MLP neurons of a small language model. Each row is named by its layer, matrix (up: input weights) and neuron, and shows model dimensions 0-191. Each number is 500 + 25 x the weight over its row's rms, rounded and kept within 0 to 999. Numbers have three digits each.
After each neuron's rows, "fires after" lists the tokens most often just before its 100 highest values on Wikipedia text that the model never trained on; "fires in" lists the words (lower case) most often at its 100 highest values on Wikipedia text that the model never trained on.

L7.up861:510487464519479492506462494513495491564530521505529507489485502538552511516516509520468488505508451481542470472508484501483517525474492486475477500497496498456527497519481479471490527463517485495490530492459532515518521550487472502504483549500510485502506463483514471532502465513494546503529502536475497473497471506525457507481501514501521547545533488431517523497510541519489512462544476472487534464501481520501508526508519460494460485434522459529494492507482480454504508502477533454513489523502485447548504542514471497457517468488482512469511484490486545510498485505497486508
fires after: " at", " (", " c", "iv", " C", "ac"
fires in: "the", "born", "crimes", "vacancy", "ceased", "civil"

L2.up19:491507498517478535525500478478492448498484510484508487537538495492536519467458523502481489488476525516531536516505458463527482529519504480526514492498499505483526573457481519511512492487504441510514490486439480479530528469508511479526484467486474526507518502494478520487479529519498534463480516452523509527478492546561482485519483498535519506484521493529527542496536536507522479459545472493542512511548546498519478487481497478500495479531499473473511461486480509470500459550529497500475521501500531497525492513526533453461491517495487540487499461484506516544528505487478456521
fires after: " f", " l", "ut", " dr", "ens", "it"
fires in: "five", "live", "executive", "drive", "active"

L7.up447:509448469529468485540494483470515537505496506466523542482526501495465526483489492489460501552517479502498501553526494491479513473512541534518522493524499475493517514554532545518485479463466527522482510479517473461490508520480542490493545498497502463519504500484444524487481477430507512497468513495499476451500501472471474493510527474559513476501473518481556521478496464508509498483515468481472487508516472484538519526443500456493500511517513458509514486465523502526558472482498507491492473481518506480492520498533479467492540567477488501510515539500518502475499471550532517494
fires after: ".", ".\n\n", "-"
fires in: "in"

L2.up140:494490500497486512515508483499501491496546502480492490476531514513516489455514505496522543534481446515450568481515408509435511489491518516454512519537512517500491517507485432513524486487489484483495495493491500493507490519526493535459492508466500501497496539513509516500497537512501495529533492539463550521518502503517492443522513491506504511477479496528502521546551506519492510498467513476535476512488458497502535449473505530530499478511533478515487531512528469490467505490485482519472494462512496464530489545483502527516516518454472531498533539480494507486503469513477508552
fires after: " of", " in", " from", " and", " at", ","
fires in: "the"

L7.up39:493467517548467460546496462507508454511479510514479502521483530499513527500489509483494477493517483493514521514530526488500531516470472521497473490520494515505518445509517504510482510498498486481468513467500442486535471488527517512492496525463526468517556540511510494517460509531488486521477521485508476510489491489538513512510485495490473514511522503489479481492453467497498463501528470480518471525521503510476485561481476484508509533476515523532538481488552520472473518521468524452485499504485518478489483507466494474484547484461538469485546563471462508464449516531535503472
fires after: " in", " and", " of", "ing", " with", " for"
fires in: "his", "her", "their"

L2.up668:475504522538464488470537504525500505522434479510466516560518494491503504517485499538541491529481505501497500506501503464509462498496531505546483514416507531495496558508505520473496513495482520506499498515498486514558479540542554464520472480485488489478527462503466505465493481522510526501517493511519485545459486494513493493482469491498481510496463463520516528474512497502433525492541484526437500476451500477510461476534498487495482502521462525474502491497511501501511503413517486492504464478487500532466529475517515481464505485484506519501485501506488549526483493537497508537
fires after: " United", " |", " of", "|", " the"
fires in: "states", "score", "us", "isbn", "science"

L7.up630:496542539513486510498521490502506517464495490486497492491470461517501489561493543508486485484514477514540532515483527500492447481511504507532514486499472478512565477505480513543508472474520490481474474489528490497498497535487526495489483531448533474509490499486552440537513522493524479495499506495489501518518522505537492512493491519496496508504549540487487504520509526537461501476480472511507502536492487469514520472510490496538517534519526469500498452473516496494516499515477485511501485440493475512488468479510507529508509534512443493481499509470511455516535479502487500514
fires after: ".", " H", "\n\n", " =\n\n", "th"
fires in: "the", "his", "they", "although"

L7.up273:484461465477519489504535491509501484497538519440464471453482537518495499496512478480473561550489488532472534523510533496476529496468482490503483484490525553450503495494518556486539483482511457512488492478467492496504512523484498534481500484470447510513483512503535522493477490522475500519511504526511463489495509529495511509497555484559442466532500476496522499504533548496469488500495496499520467490564497498485506489492533484498511468486521516537504450496508512493506553455482518530527460494506503473505507514522497498472509489441487515506482517528528499525474488496454460506
fires after: " in", " to", " In", "In", " on"
fires in: "the"

L7.up83:469461485493520510512504512510481486482482475478486513499484467485512510502566467511506504501473482492492488544485516533463504555503526547455476467545536575521540514541465503490522470493501465553522515507486494497518509513477499504484481473492472504535533478452493496525464492494475485454491481465474501491493526498545509561506515507469490487487503501522483512512504507482468511527510510498490479488544508522509509461513486508497488502468501464514506543539504501541519518491480510497503493467478478470529486463526473469576502491509468506460476504473506541485487473567531443557
fires after: " m", ",", "C", ".\n\n", "M", " M"
fires in: "at", "in", "magazines"

L2.up884:488463481513514500505474524471548514456527503528468528510506467476480515481474502457513500492514537475471546519501483495521532516504471514489526490495490487491476525565497529504512483490517506512530507481515493493506511495537515519455481435514521494493545475504529495536501496500526469522516525532511479522479550481499518436527528534511489508504545513479476499503515492502530497506518443501502488468478481495495475493531496510499498533491479489509541478493484468504479495516445458537521524519509534503466488560484452546523510486482498478439486519496489492469522474503454443536
fires after: " play", "act", " sing", " football", "c"
fires in: "player", "character", "singer", "footballer", "soccer"